config.yaml
n_layer: 8
n_kv_head: 8
activation: "gelu"
norm: "layernorm"
norm_eps: 1e-06
rope_base: 10000.0
qk_norm: false
attn_scale: 0.125
bias: "all"
parallel_block: true
lr_mult_down: 2.0
beta1: 0.95
warmup_steps: 200
decay_fraction: 0.566
final_lr_fraction: 0.0
MLP neurons of a small language model. Each row is named by its layer, matrix (up: input weights) and neuron, and shows model dimensions 0-127. Each number is 50 + 10 x the weight over its row's rms, rounded and kept within 0 to 99.
After each neuron's rows, "fires on" lists the tokens most often at its 100 highest values on Wikipedia text that the model never trained on.

L2.up188:55 48 44 36 57 42 45 49 59 51 46 37 57 60 51 45 56 52 53 69 52 56 49 41 55 47 45 63 41 53 48 32 61 62 45 42 45 49 53 45 41 48 49 44 54 33 28 56 49 42 41 53 53 42 44 62 50 46 43 50 41 48 55 69 65 42 51 51 34 33 62 64 39 53 53 82 37 45 56 45 48 31 55 49 40 58 31 57 66 54 50 67 60 46 53 44 69 36 52 34 59 46 54 46 35 35 57 38 51 39 70 54 50 61 40 39 59 45 54 43 51 53 51 38 40 65 46 36
fires on: " /", " •", "ive", " km", "iving"

L2.up755:42 51 49 53 34 56 63 47 60 75 57 44 47 46 42 62 51 37 43 46 46 57 45 37 59 58 55 49 47 47 63 42 57 66 35 46 35 42 62 46 62 52 58 60 39 46 78 49 51 57 50 43 46 67 52 54 29 43 65 48 58 68 51 62 49 44 56 48 39 49 56 36 53 45 35 25 53 42 48 56 46 50 45 59 75 39 60 43 53 56 72 71 54 53 39 58 45 69 62 45 52 53 53 52 46 58 58 42 52 52 52 57 68 44 63 63 48 38 32 49 57 59 38 57 23 56 69 50
fires on: "is", "one", "eter", "ph", "te"

L2.up481:44 56 41 57 47 63 46 29 63 59 49 42 62 73 59 50 59 53 53 47 34 58 56 49 55 54 43 52 47 47 38 53 53 58 48 61 67 57 45 47 56 50 53 44 36 47 53 74 53 47 40 57 28 54 47 40 55 55 54 38 50 50 37 39 62 49 53 22 63 45 41 63 60 40 50 48 34 46 63 54 54 48 57 48 40 49 50 45 72 33 58 41 46 48 55 57 57 54 42 44 45 46 41 49 31 44 47 52 57 49 63 53 40 54 62 52 33 49 54 42 45 32 70 39 48 59 40 47
fires on: "er", "l", "od", " km", "i"

L2.up20:37 62 28 43 56 48 60 45 59 59 49 52 54 69 44 53 35 51 57 57 50 49 53 28 61 46 62 49 47 56 64 52 57 37 41 57 52 50 75 44 43 51 61 60 59 48 57 60 43 50 60 47 27 53 49 48 52 51 58 48 37 60 52 53 58 53 65 49 40 48 51 66 47 45 50 52 49 65 36 44 47 49 49 42 42 75 45 26 53 28 59 51 42 57 40 40 55 38 40 66 32 53 50 51 60 44 65 62 61 67 47 43 36 43 47 56 67 54 70 64 59 49 54 53 44 49 55 51
fires on: " qu", " there", "wards", " Ph", " inst", "ob"

L2.up457:56 64 34 48 69 59 42 68 60 55 38 44 54 48 63 44 50 51 59 61 40 51 66 38 42 45 49 55 58 52 57 48 47 46 48 50 37 54 70 53 35 43 33 57 65 67 50 50 56 53 43 56 44 44 40 43 55 42 61 49 70 55 54 54 58 47 43 50 53 60 50 33 46 39 56 56 39 42 40 52 62 42 53 44 55 29 60 53 38 49 38 52 46 54 57 48 42 68 58 39 41 46 45 63 53 40 59 66 45 53 49 56 45 58 69 60 39 33 42 44 53 19 56 48 58 40 45 45
fires on: "94", " Dr", " dr", "88"

L2.up783:49 30 55 36 53 48 19 70 53 54 51 40 50 49 52 25 57 63 34 56 31 37 56 39 53 54 49 51 69 58 64 55 33 52 50 55 48 26 47 66 37 76 52 67 57 43 59 51 52 48 44 40 48 37 52 59 46 49 46 52 54 42 55 58 52 51 72 65 48 67 51 53 56 63 72 49 27 44 54 43 53 66 51 65 58 63 56 59 43 54 57 45 58 55 59 50 53 38 51 38 34 45 42 59 68 50 57 60 50 61 39 62 56 64 68 74 41 59 62 43 44 51 44 45 53 49 55 54
fires on: "ina", "ino", "to", "lo", "co", "aul"

L2.up421:37 27 37 51 50 63 45 49 31 59 46 52 53 64 41 51 42 54 49 50 40 35 56 31 43 68 45 37 58 59 75 48 75 52 59 47 48 51 60 55 61 36 54 55 48 59 50 60 68 57 50 58 42 61 48 53 46 51 59 45 67 49 49 48 54 49 54 60 41 47 47 45 53 65 48 40 62 55 34 56 60 40 40 45 50 55 42 50 47 48 46 64 59 58 63 50 48 54 44 38 23 50 59 32 56 55 55 68 46 65 28 57 46 45 44 59 55 60 39 64 40 55 54 48 56 48 61 44
fires on: "or", "er", "ob", "wards", "ach", "urr"

L2.up88:58 61 46 66 33 41 40 47 54 61 43 43 41 55 55 49 67 53 45 54 39 63 33 42 53 55 53 70 45 32 37 47 64 62 56 36 42 62 44 65 44 43 50 46 56 61 38 59 51 66 48 52 42 36 53 49 39 58 41 52 31 55 49 50 51 58 53 46 62 59 63 68 58 46 40 72 47 34 39 33 44 47 46 63 49 50 63 46 35 32 51 60 51 45 50 54 54 51 41 57 54 69 45 51 50 50 52 50 54 46 53 32 36 51 70 52 44 65 62 30 66 44 68 40 46 45 50 42
fires on: "oci", " am", " Pe", " men", " played", " in"

L2.up391:57 55 32 58 48 60 59 64 52 52 41 40 66 71 47 43 53 60 56 47 44 53 34 20 39 44 62 58 54 46 44 53 55 33 44 40 45 49 69 57 49 42 33 53 41 44 53 40 50 54 40 45 54 43 37 39 37 62 55 59 41 49 45 52 48 48 52 56 50 54 50 50 56 41 53 48 57 46 45 45 40 61 60 53 25 48 44 52 62 52 42 43 68 56 55 41 49 52 50 56 49 44 53 67 39 48 58 51 62 49 45 43 52 48 54 43 43 44 49 57 41 37 54 78 53 54 63 66
fires on: " as", " before", " medal", " until", " event"

L2.up490:46 54 33 33 51 46 48 42 52 44 53 52 38 48 51 47 63 39 76 41 44 54 52 52 58 37 58 43 37 53 47 65 51 58 35 44 25 55 55 59 29 49 50 43 64 46 42 57 41 64 47 44 56 34 54 60 57 31 56 57 47 48 46 39 62 49 49 49 69 73 47 58 70 58 56 45 59 40 40 56 52 56 48 40 57 74 41 51 53 52 56 51 36 58 51 51 52 48 44 76 62 43 58 68 60 41 52 43 50 50 44 44 53 56 46 46 69 37 35 49 57 49 48 56 49 28 58 41
fires on: "ather", "==\n\n", "%", " =\n\n", " ==\n\n", "ther"

L2.up73:71 34 31 50 52 50 35 40 48 26 36 51 37 39 46 44 44 45 46 38 40 43 61 44 49 60 59 42 42 43 55 46 49 52 59 61 41 53 46 31 51 57 66 47 48 48 46 43 47 55 56 50 58 65 72 64 48 52 55 24 63 53 41 46 45 44 53 60 26 46 55 62 47 51 54 41 47 47 61 55 66 71 51 56 37 59 55 57 62 47 39 67 35 62 43 51 47 43 45 56 66 45 52 53 52 36 54 54 50 70 50 56 70 43 52 56 51 49 51 59 48 47 48 64 47 41 39 40
fires on: " th", " ab", " con", " do"

L2.up99:41 43 18 34 48 61 43 63 60 55 47 67 53 63 77 55 53 49 54 52 48 42 57 44 20 58 50 37 38 56 55 48 43 45 42 49 63 42 64 59 48 50 41 32 60 60 54 34 39 44 31 59 42 37 69 41 44 50 42 55 47 39 56 57 46 55 46 53 33 69 48 42 49 57 48 53 49 51 56 54 42 51 62 37 34 39 42 33 46 57 58 42 42 63 51 46 47 51 42 41 60 48 47 60 45 49 73 49 51 46 54 49 51 58 30 53 56 28 64 46 43 44 51 51 47 38 64 40
fires on: "way", " population", "ength", " medal", " event", ")"

L2.up353:44 57 59 51 58 66 59 54 39 65 43 51 46 37 51 36 83 54 57 59 61 42 42 62 62 40 46 38 57 49 64 48 38 58 61 46 27 42 61 45 73 58 38 49 47 50 52 53 42 45 54 62 56 47 35 44 38 56 38 49 32 35 53 41 59 53 60 60 51 70 43 44 52 53 56 37 41 55 46 50 43 42 38 31 43 68 56 49 47 49 62 49 43 35 50 59 56 28 56 56 36 41 48 45 56 59 63 55 61 44 48 42 59 50 50 55 49 63 44 55 52 57 52 60 57 43 63 64
fires on: "resent", " form", " appro", " near", " it", "ov"

L2.up898:40 46 46 65 53 56 47 44 68 55 60 42 52 49 33 56 51 41 33 47 50 42 37 38 55 44 40 50 34 50 46 68 51 68 42 57 60 56 61 41 37 50 78 40 34 65 38 56 47 37 56 54 55 46 35 58 45 53 64 48 81 61 52 64 45 46 54 60 40 52 33 51 49 57 31 53 35 44 47 65 52 55 57 46 59 38 52 57 47 49 37 52 54 37 53 53 63 44 58 49 70 57 65 62 65 34 50 39 66 34 45 57 50 54 59 62 48 49 57 44 63 47 51 57 59 33 50 45
fires on: "ae", "is", " describ", " end", "a"

L2.up797:49 59 64 34 40 42 36 32 57 40 57 49 53 68 55 57 42 47 58 67 57 54 49 67 18 60 48 64 49 51 56 70 40 51 54 58 62 46 40 65 50 48 54 62 49 72 61 61 61 37 47 66 43 46 54 58 36 58 44 40 50 61 48 56 49 52 61 47 50 47 46 49 35 61 44 73 37 56 47 67 66 40 59 47 60 52 56 49 48 38 58 40 68 50 58 49 48 50 67 45 67 51 43 49 49 43 49 27 63 72 34 42 59 51 39 37 31 46 58 43 53 48 58 40 68 46 44 45
fires on: " Sp", " sp", "amp", " resp", "ud"

L2.up15:50 53 33 44 43 49 48 27 64 60 60 30 53 46 59 53 65 54 69 54 50 43 46 56 39 47 35 66 48 52 52 39 59 64 53 51 60 68 50 30 51 42 43 65 45 41 50 42 58 40 56 56 56 49 44 61 46 39 46 70 49 53 62 56 52 51 39 41 48 51 43 40 42 50 56 50 37 50 60 43 48 56 37 51 34 46 40 56 58 64 49 65 55 59 51 53 45 55 48 45 68 65 77 46 46 54 40 48 40 42 27 50 54 42 37 33 33 34 58 57 49 51 62 64 59 63 50 54
fires on: " /", " km", " along", " add", " rem", "(s"

L2.up75:40 60 52 50 51 28 64 49 59 56 55 61 30 56 44 65 52 65 35 42 69 53 46 51 43 64 62 48 34 65 58 30 25 36 59 42 69 43 41 78 70 49 50 69 57 55 42 64 48 55 57 43 57 60 54 36 49 52 46 46 43 46 46 68 41 54 59 38 55 64 48 61 48 47 42 59 66 40 49 43 47 52 48 43 54 55 53 43 51 41 47 43 43 44 51 41 42 49 47 53 65 41 50 60 64 52 54 49 50 57 62 71 54 49 45 61 61 49 40 53 52 54 35 46 47 55 60 51
fires on: "s", "se", "r", "ter", "ia"

L2.up649:49 44 56 43 25 59 36 51 47 66 57 42 66 67 45 65 55 46 53 55 30 45 62 65 54 48 54 40 56 30 57 52 55 34 45 40 53 47 53 65 48 65 62 38 68 63 42 61 44 45 32 39 42 51 58 46 58 51 45 35 67 51 61 42 35 40 46 38 65 39 59 49 55 57 41 45 61 34 53 62 49 68 62 57 44 42 42 47 49 39 63 65 61 31 57 34 47 48 38 66 48 48 45 50 44 60 45 42 69 62 31 38 68 33 34 42 51 61 36 46 45 64 26 57 53 35 54 47
fires on: " and", ";", ",", "id"

L2.up264:48 64 52 46 47 48 40 28 51 54 46 46 44 50 45 67 55 72 58 55 41 52 48 46 64 52 63 64 53 70 56 44 60 57 46 56 54 47 34 44 46 59 45 57 68 53 64 42 50 54 39 45 72 34 74 64 45 46 43 49 34 52 60 68 46 45 50 62 43 46 44 39 48 58 54 63 54 45 56 43 34 40 51 47 72 40 81 48 46 44 53 48 43 62 57 44 59 65 44 47 60 42 51 51 69 58 48 54 40 53 53 60 39 65 53 43 52 43 40 48 55 54 61 45 44 42 78 49
fires on: " since", "ough", " and", "ince", "ike", " det"

L2.up237:65 51 34 44 50 51 37 57 57 51 43 48 48 53 51 49 61 42 57 63 53 41 47 45 54 48 47 43 51 52 51 40 70 51 50 52 59 53 50 33 50 51 39 37 53 42 88 60 40 80 67 48 41 62 43 46 51 47 63 52 58 58 48 60 55 43 41 45 61 34 42 41 50 55 47 52 45 38 36 58 50 58 42 65 56 52 40 50 37 51 57 52 53 43 34 36 46 48 54 34 70 51 65 55 58 35 40 59 46 41 55 45 56 50 48 59 45 63 41 44 48 56 45 52 61 58 62 43
fires on: ".", ":", "17", "ied", "13"

L2.up366:74 59 53 50 50 35 50 56 47 42 68 40 52 36 48 50 54 64 43 50 51 49 55 60 57 50 50 44 42 36 45 50 71 45 44 64 45 72 45 56 36 57 46 52 52 58 49 49 47 39 51 56 58 31 57 41 38 50 64 30 47 49 49 38 42 42 46 54 53 65 52 42 64 43 46 37 53 59 52 54 70 62 62 41 41 40 40 47 35 39 65 52 44 53 45 37 56 53 59 65 39 45 52 57 51 59 67 62 40 53 42 57 46 74 42 58 56 46 78 51 49 32 33 64 44 46 73 60
fires on: " ret", " dist", " ext", "\n\n", " Aust", "ceed"

L2.up560:57 39 44 42 39 41 31 50 50 30 43 44 59 42 52 57 32 41 62 53 41 54 64 51 25 55 54 43 37 46 66 61 53 47 35 42 50 50 36 62 57 54 56 57 50 63 29 55 50 49 41 52 61 47 52 42 45 53 59 52 62 27 43 50 52 45 54 55 58 68 55 62 64 50 47 42 60 38 58 56 61 44 49 47 50 57 51 59 53 58 54 38 32 41 44 42 46 38 46 48 43 47 38 55 42 62 35 38 31 47 35 55 63 38 50 68 53 63 35 54 46 48 41 48 54 66 38 50
fires on: " —;", "_{", ";", ":", " |", "ia"

L2.up409:40 57 43 60 65 50 60 53 42 47 56 32 40 64 37 47 59 56 57 46 51 65 46 34 36 45 77 54 40 56 60 43 48 43 66 42 27 47 58 40 38 38 47 56 43 51 46 66 57 48 61 68 55 60 89 50 39 36 59 54 53 34 54 63 40 51 41 57 46 42 67 54 40 48 45 54 63 47 48 52 50 49 59 52 40 51 53 55 60 45 66 43 47 31 53 46 58 54 40 53 51 38 46 44 46 51 68 52 60 56 58 50 48 46 44 53 54 55 36 56 65 58 48 56 25 58 27 68
fires on: " e", "'", " le"

L2.up423:57 54 56 45 37 53 53 40 34 56 47 21 65 45 42 50 49 62 64 55 53 68 47 52 50 52 48 55 57 46 53 57 39 45 70 37 42 55 48 60 54 45 51 44 50 60 34 41 24 44 47 45 52 42 64 46 54 53 44 68 62 58 57 45 47 55 54 69 42 58 47 51 59 24 35 64 50 57 47 32 39 49 56 45 49 27 41 51 50 45 47 55 47 46 44 49 51 56 25 69 50 56 56 57 49 45 56 63 76 67 50 50 57 41 43 54 46 42 57 55 57 44 58 49 42 60 49 57
fires on: " ext", "int", " short", ";", " int", " James"

L2.up536:50 49 45 50 53 38 48 69 45 53 60 51 40 45 53 59 67 48 39 66 43 56 42 39 46 64 45 46 37 62 65 53 63 28 59 61 51 44 46 44 64 39 50 40 47 41 36 63 58 33 56 57 56 66 57 39 46 34 45 36 42 48 47 45 60 67 60 48 37 47 44 53 54 44 37 64 57 49 40 43 54 40 49 63 61 51 53 49 55 40 61 65 59 54 63 50 53 38 61 48 58 51 54 60 56 57 69 52 42 58 53 54 44 62 58 56 56 61 40 45 51 43 38 58 24 37 51 31
fires on: " adv", " said", "rit", " crit", " describ", "te"

L2.up521:49 59 31 44 64 49 44 55 54 51 57 54 47 52 44 52 48 51 44 59 51 42 54 68 55 57 57 41 30 55 47 55 35 38 38 46 57 51 52 39 47 44 52 55 66 53 43 52 49 44 51 38 45 56 47 56 47 53 49 57 53 58 35 47 56 52 54 74 62 48 47 45 48 33 50 69 37 69 46 48 55 47 58 49 69 41 57 41 42 55 60 58 56 60 66 61 39 49 64 54 58 47 49 50 44 43 50 62 58 31 52 47 41 75 43 24 54 43 40 55 56 50 75 44 53 70 52 40
fires on: "%", " km", " served"

L2.up854:51 59 46 55 54 44 45 47 57 63 43 49 45 57 51 33 41 33 59 60 38 43 57 28 36 57 53 67 50 38 38 59 37 52 46 44 54 54 46 46 47 33 42 37 61 41 42 52 41 50 49 56 47 38 60 56 64 32 54 54 42 52 42 72 55 37 62 55 61 57 56 58 57 51 54 35 40 45 63 41 33 45 48 59 62 54 44 46 65 47 42 47 39 72 48 49 39 71 24 52 61 45 58 68 44 45 47 52 43 25 40 33 33 59 34 38 33 43 63 60 67 50 49 55 54 70 67 54
fires on: " before", ".", "″N", " until", "(s"

L2.up614:62 62 59 64 47 53 54 39 50 46 41 55 32 64 45 46 57 43 43 64 37 48 42 44 47 51 55 61 35 27 43 46 38 67 29 66 42 45 48 62 47 47 46 63 50 49 43 61 56 42 52 59 54 52 57 46 59 52 42 57 49 40 59 73 42 48 50 62 75 46 36 63 73 39 25 63 59 49 63 41 44 61 49 56 48 50 36 38 60 52 43 53 47 47 48 57 48 56 46 42 63 58 60 42 63 47 38 53 58 34 49 54 27 71 36 39 33 40 63 46 65 62 54 38 45 53 62 63
fires on: "er", "ack", " located", "ite", " found", " life"

L2.up907:63 52 60 44 49 46 40 56 50 42 52 37 54 50 63 58 46 48 47 40 54 62 58 36 41 41 47 65 52 52 41 38 47 50 37 41 44 52 42 63 44 51 35 46 35 57 64 63 60 42 39 39 39 50 41 48 51 45 53 52 51 49 56 36 39 53 39 62 50 37 70 60 54 44 49 53 38 50 50 48 54 48 53 48 51 40 36 44 55 46 67 63 52 40 63 52 66 46 39 55 45 54 46 46 52 51 39 26 83 59 56 42 45 44 31 47 64 54 24 54 48 48 54 53 49 49 40 54
fires on: ",", " and", "),", "\","

L2.up693:51 61 54 42 59 62 61 49 44 53 39 36 62 82 39 39 47 48 56 53 44 46 50 44 44 61 55 57 46 56 57 58 63 41 54 65 28 38 60 50 67 56 42 54 82 52 35 59 53 58 56 54 60 52 64 76 51 44 55 55 44 43 41 44 45 39 65 48 61 42 45 47 48 44 53 62 53 34 35 62 31 45 40 51 40 58 35 53 46 56 43 54 57 46 43 47 65 42 52 75 58 55 79 33 66 51 56 60 63 35 68 69 38 57 37 37 47 54 37 48 55 60 44 78 68 49 43 56
fires on: "A", "’", "a", "'"

L2.up561:54 48 33 57 55 49 64 53 54 51 37 56 36 62 64 48 58 48 64 51 54 54 68 63 47 56 35 46 34 57 49 47 57 33 48 60 52 55 65 42 60 42 45 55 74 54 51 61 52 53 35 45 20 47 46 46 53 44 60 42 53 37 48 48 37 62 57 66 62 54 33 42 48 45 34 37 45 48 53 61 47 67 51 42 48 57 59 55 37 36 45 52 43 56 69 39 45 45 50 58 59 49 57 41 46 56 39 51 50 54 69 48 50 43 34 40 66 56 54 30 58 57 51 42 50 42 52 45
fires on: "1", "ography", "ack", "ations", " Team", "art"

L2.up19:57 57 52 42 46 44 49 45 47 54 24 44 45 56 54 49 51 53 47 76 59 56 56 45 61 23 51 63 44 40 51 53 53 68 45 61 49 47 41 45 57 73 36 38 42 57 47 43 51 63 57 59 38 58 38 52 62 46 26 52 50 36 45 45 38 36 58 60 46 38 22 72 72 52 45 55 41 63 45 54 41 77 62 57 48 37 61 35 55 56 35 45 43 55 65 47 31 51 44 40 50 69 54 64 45 40 46 46 49 50 69 50 37 63 46 55 43 49 58 49 46 38 49 44 64 48 51 43
fires on: " inv", " acc", " cons", " occ", " ev", " Cons"

L2.up939:49 54 58 52 31 62 47 49 46 61 57 58 45 53 51 48 72 71 56 50 62 49 46 65 43 62 34 50 49 49 45 50 52 58 32 46 45 53 40 35 62 53 45 50 47 35 32 51 62 44 56 44 63 46 45 46 52 48 39 28 50 44 50 60 51 57 63 62 50 51 44 58 70 42 42 40 44 58 41 56 40 49 54 58 55 40 57 44 63 53 41 40 54 59 52 62 45 51 56 52 55 35 39 43 36 39 64 62 38 47 50 49 46 61 47 54 55 46 58 49 58 40 41 48 34 38 47 48
fires on: " them", " such", " us", " not", "ly"

L2.up44:50 34 48 54 50 61 54 49 51 60 60 38 56 70 50 37 62 56 55 54 53 51 67 42 57 53 53 64 44 59 56 50 42 59 60 41 39 64 48 46 53 55 28 41 49 40 43 41 52 57 49 54 58 38 48 45 45 63 61 39 51 68 76 36 49 58 39 53 33 48 50 44 52 54 40 47 31 60 54 37 57 62 61 62 68 43 54 49 42 46 42 52 48 57 50 36 51 60 58 59 57 44 45 43 50 59 51 64 51 45 51 56 52 57 47 67 75 51 44 56 54 25 41 51 64 52 50 51
fires on: "50", "10", "30", " while", "25"

L2.up355:42 53 70 42 52 28 66 53 47 47 49 37 40 52 42 32 46 51 57 67 43 57 61 30 55 65 68 54 50 36 41 56 40 62 26 59 43 43 47 47 48 62 45 48 42 48 54 45 41 51 45 39 56 45 48 71 43 53 49 49 53 52 61 35 68 46 47 58 51 54 40 53 77 60 56 48 50 56 56 60 42 57 34 70 43 60 60 37 44 60 57 61 58 39 31 62 56 63 58 49 50 61 49 52 60 38 31 56 54 51 51 53 41 64 54 56 40 44 52 47 44 46 39 51 68 41 44 68
fires on: " offic", " government", " club", "ission", "ather"

L2.up891:41 57 42 56 49 51 54 76 56 53 72 64 48 51 56 60 56 50 41 67 35 47 56 46 56 48 67 49 50 84 48 51 62 60 65 51 50 57 44 50 67 55 47 48 59 51 79 62 45 46 27 42 41 50 39 35 54 51 59 22 46 37 61 35 38 62 51 33 54 64 50 56 48 58 52 37 61 51 48 57 38 50 59 47 54 52 45 33 51 58 52 52 54 37 44 31 44 57 42 71 51 42 59 63 38 47 63 51 46 53 51 45 48 47 50 45 42 60 44 38 49 51 62 54 47 52 55 40
fires on: " j", " San", "ra", " later", " California", " then"

L2.up52:57 51 43 47 71 52 39 47 39 40 60 34 50 46 47 44 54 68 46 52 39 46 61 55 46 39 57 39 27 31 47 69 36 34 52 35 56 55 60 39 55 54 68 59 41 46 40 55 52 44 38 64 36 54 56 37 59 75 40 24 46 51 53 42 58 66 40 93 56 60 59 49 59 55 60 59 50 45 45 50 45 51 49 54 56 40 59 45 55 54 43 56 42 53 44 61 65 49 68 50 41 49 64 49 56 33 49 54 45 42 40 45 43 41 35 56 44 55 56 54 47 44 49 52 41 30 43 45
fires on: "ins", "es", "ite", ".", "ains", "ans"

L2.up685:57 58 48 36 59 51 45 53 48 49 45 52 45 45 55 50 41 35 53 49 57 51 41 54 43 40 53 47 53 47 51 55 39 32 52 42 43 52 39 34 60 50 64 61 27 52 46 56 34 50 40 55 54 60 43 61 38 48 42 55 39 66 59 61 51 29 55 59 55 58 48 58 53 62 55 58 56 41 62 62 24 62 45 67 70 56 39 61 56 60 60 38 44 48 40 49 48 53 58 62 51 34 54 48 55 48 53 59 44 47 39 69 39 50 51 49 51 38 52 33 44 35 52 45 50 71 55 71
fires on: "=="

L2.up895:48 52 46 52 44 41 67 43 32 60 29 68 52 60 61 49 40 52 55 60 53 56 39 54 54 41 54 47 56 44 48 43 41 52 58 41 53 51 41 37 50 46 55 45 46 59 39 65 49 56 36 36 51 45 41 47 32 48 61 52 49 63 76 57 41 53 47 36 64 42 62 48 29 60 51 57 40 35 41 40 33 38 42 56 61 52 53 50 42 32 59 50 40 53 60 53 49 63 49 63 38 52 59 58 43 47 50 57 48 28 60 58 56 67 69 43 45 71 39 38 40 48 50 53 48 54 51 43
fires on: "unn", "ann", " Ang", " Is", " vis", " num"

L2.up550:42 76 18 44 43 38 41 37 56 47 62 59 50 52 60 60 51 53 44 47 62 54 51 70 42 55 63 33 64 52 72 53 31 61 50 62 48 50 46 41 40 53 51 35 64 65 49 28 53 48 65 35 53 59 46 39 55 60 37 48 60 52 56 74 49 40 60 51 58 44 60 37 61 41 32 66 45 40 57 36 55 46 53 44 55 52 53 53 56 62 49 43 54 62 46 42 44 51 50 26 41 54 43 47 60 54 47 55 58 32 45 48 45 57 46 47 56 58 41 50 60 39 48 42 41 57 54 51
fires on: "ult", "%", " only", "otes", "'", " first"

L2.up826:46 58 49 49 37 37 57 58 46 45 58 27 40 59 56 43 66 57 63 40 52 60 62 55 47 51 51 49 42 50 58 50 51 51 48 55 54 59 33 61 40 78 42 47 48 42 47 46 58 65 61 38 45 51 48 55 52 60 36 52 54 50 51 51 41 55 46 40 58 65 57 52 52 47 54 57 74 60 39 39 39 65 59 49 43 53 43 36 58 39 50 46 30 73 44 54 65 55 38 49 55 53 57 53 47 62 53 44 69 54 50 40 36 55 43 64 42 56 46 53 58 39 54 43 37 64 59 42
fires on: " in", " at", "oci", "er", " In", " pl"

L2.up456:64 42 29 54 58 38 41 54 36 38 43 54 41 57 37 56 63 52 56 36 76 52 42 53 58 52 60 56 43 48 77 55 45 60 63 46 46 64 60 44 61 63 36 45 59 58 52 35 59 70 53 49 44 51 47 39 54 62 51 51 44 51 59 47 46 44 46 51 54 63 31 46 54 57 40 61 51 63 53 47 26 67 44 33 58 49 63 46 47 38 39 33 59 47 56 46 52 55 56 77 52 54 48 38 36 27 53 51 58 50 58 51 31 60 67 49 45 50 63 48 35 43 38 43 47 47 62 67
fires on: " ev", " event", " ann", " im", " vis", " ed"

L2.up507:60 52 53 42 60 37 57 55 48 39 45 41 37 62 55 52 65 50 75 41 51 33 40 39 56 49 79 53 48 37 61 32 61 46 20 41 54 37 57 48 61 49 48 46 54 52 40 48 43 57 28 51 42 42 69 54 44 56 60 56 60 22 58 38 33 56 47 33 45 61 41 64 68 41 58 57 52 61 43 49 40 61 58 42 74 53 49 60 36 42 50 43 63 52 65 52 40 45 45 53 44 51 54 35 41 56 64 53 46 56 69 37 64 48 48 58 56 56 49 41 57 41 61 57 46 53 47 65
fires on: " Z", " family", " Sch", "ov", "aus", "rew"

L2.up817:63 43 44 38 57 47 52 48 53 26 42 48 43 72 53 37 44 72 71 63 54 59 38 49 46 69 36 67 70 62 47 39 65 56 56 54 66 56 49 43 41 32 45 47 56 47 41 46 57 51 46 45 48 64 49 56 52 53 47 62 72 49 45 44 59 52 60 38 63 49 30 54 44 66 44 43 47 50 50 57 42 60 59 51 47 55 58 57 49 28 42 42 40 50 51 44 52 55 49 47 45 43 54 38 48 48 56 48 47 45 54 53 43 58 43 50 41 69 55 44 68 32 48 40 63 70 42 39
fires on: "US", " College", " •", " time", "aw", " sy"

L2.up980:49 53 34 58 58 45 47 64 42 43 45 30 55 39 44 55 60 47 53 67 55 34 68 46 46 49 56 51 34 64 55 33 62 49 48 40 60 37 61 54 61 40 53 55 40 55 39 44 55 57 52 54 48 51 54 48 62 36 61 52 47 67 42 56 60 43 68 54 39 50 49 60 37 40 45 50 35 54 57 56 45 40 42 48 60 37 41 30 46 42 38 47 35 53 45 67 48 22 52 39 56 63 65 74 63 46 66 46 64 47 44 64 49 49 31 57 46 51 53 54 30 54 55 59 35 50 44 48
fires on: " com", " crit", "com", " describ", " Com", " Pro"

L2.up645:39 58 43 58 39 60 40 63 59 37 50 43 43 52 39 44 58 49 59 48 42 61 52 48 31 53 62 51 43 44 62 47 54 54 53 49 36 81 36 56 46 58 54 30 40 72 48 48 61 42 52 52 50 51 49 60 36 69 49 48 52 54 43 33 37 53 43 65 61 75 48 50 65 55 37 48 41 50 65 50 46 56 36 43 54 42 56 49 48 52 65 62 47 32 47 65 57 44 49 61 38 40 42 44 41 55 50 65 49 52 64 53 51 54 58 58 47 63 52 38 54 46 57 50 34 57 58 63
fires on: " film", " album", " band", " group", " game", " book"

L2.up792:36 42 38 60 37 31 43 60 52 54 50 58 41 49 74 45 54 54 43 61 71 63 40 57 27 51 54 64 65 53 51 56 40 57 59 33 51 65 47 61 50 37 56 42 69 60 40 52 41 38 49 53 55 51 51 50 51 47 52 55 46 68 48 45 44 61 50 66 65 59 54 39 67 60 22 47 43 45 43 37 51 52 56 50 55 35 61 50 52 49 53 63 49 47 54 39 51 50 48 45 34 49 46 47 34 51 61 55 42 39 51 42 30 64 45 53 70 45 41 52 50 46 58 40 38 61 49 56
fires on: " Cl", " name", " by", "up", "56", " title"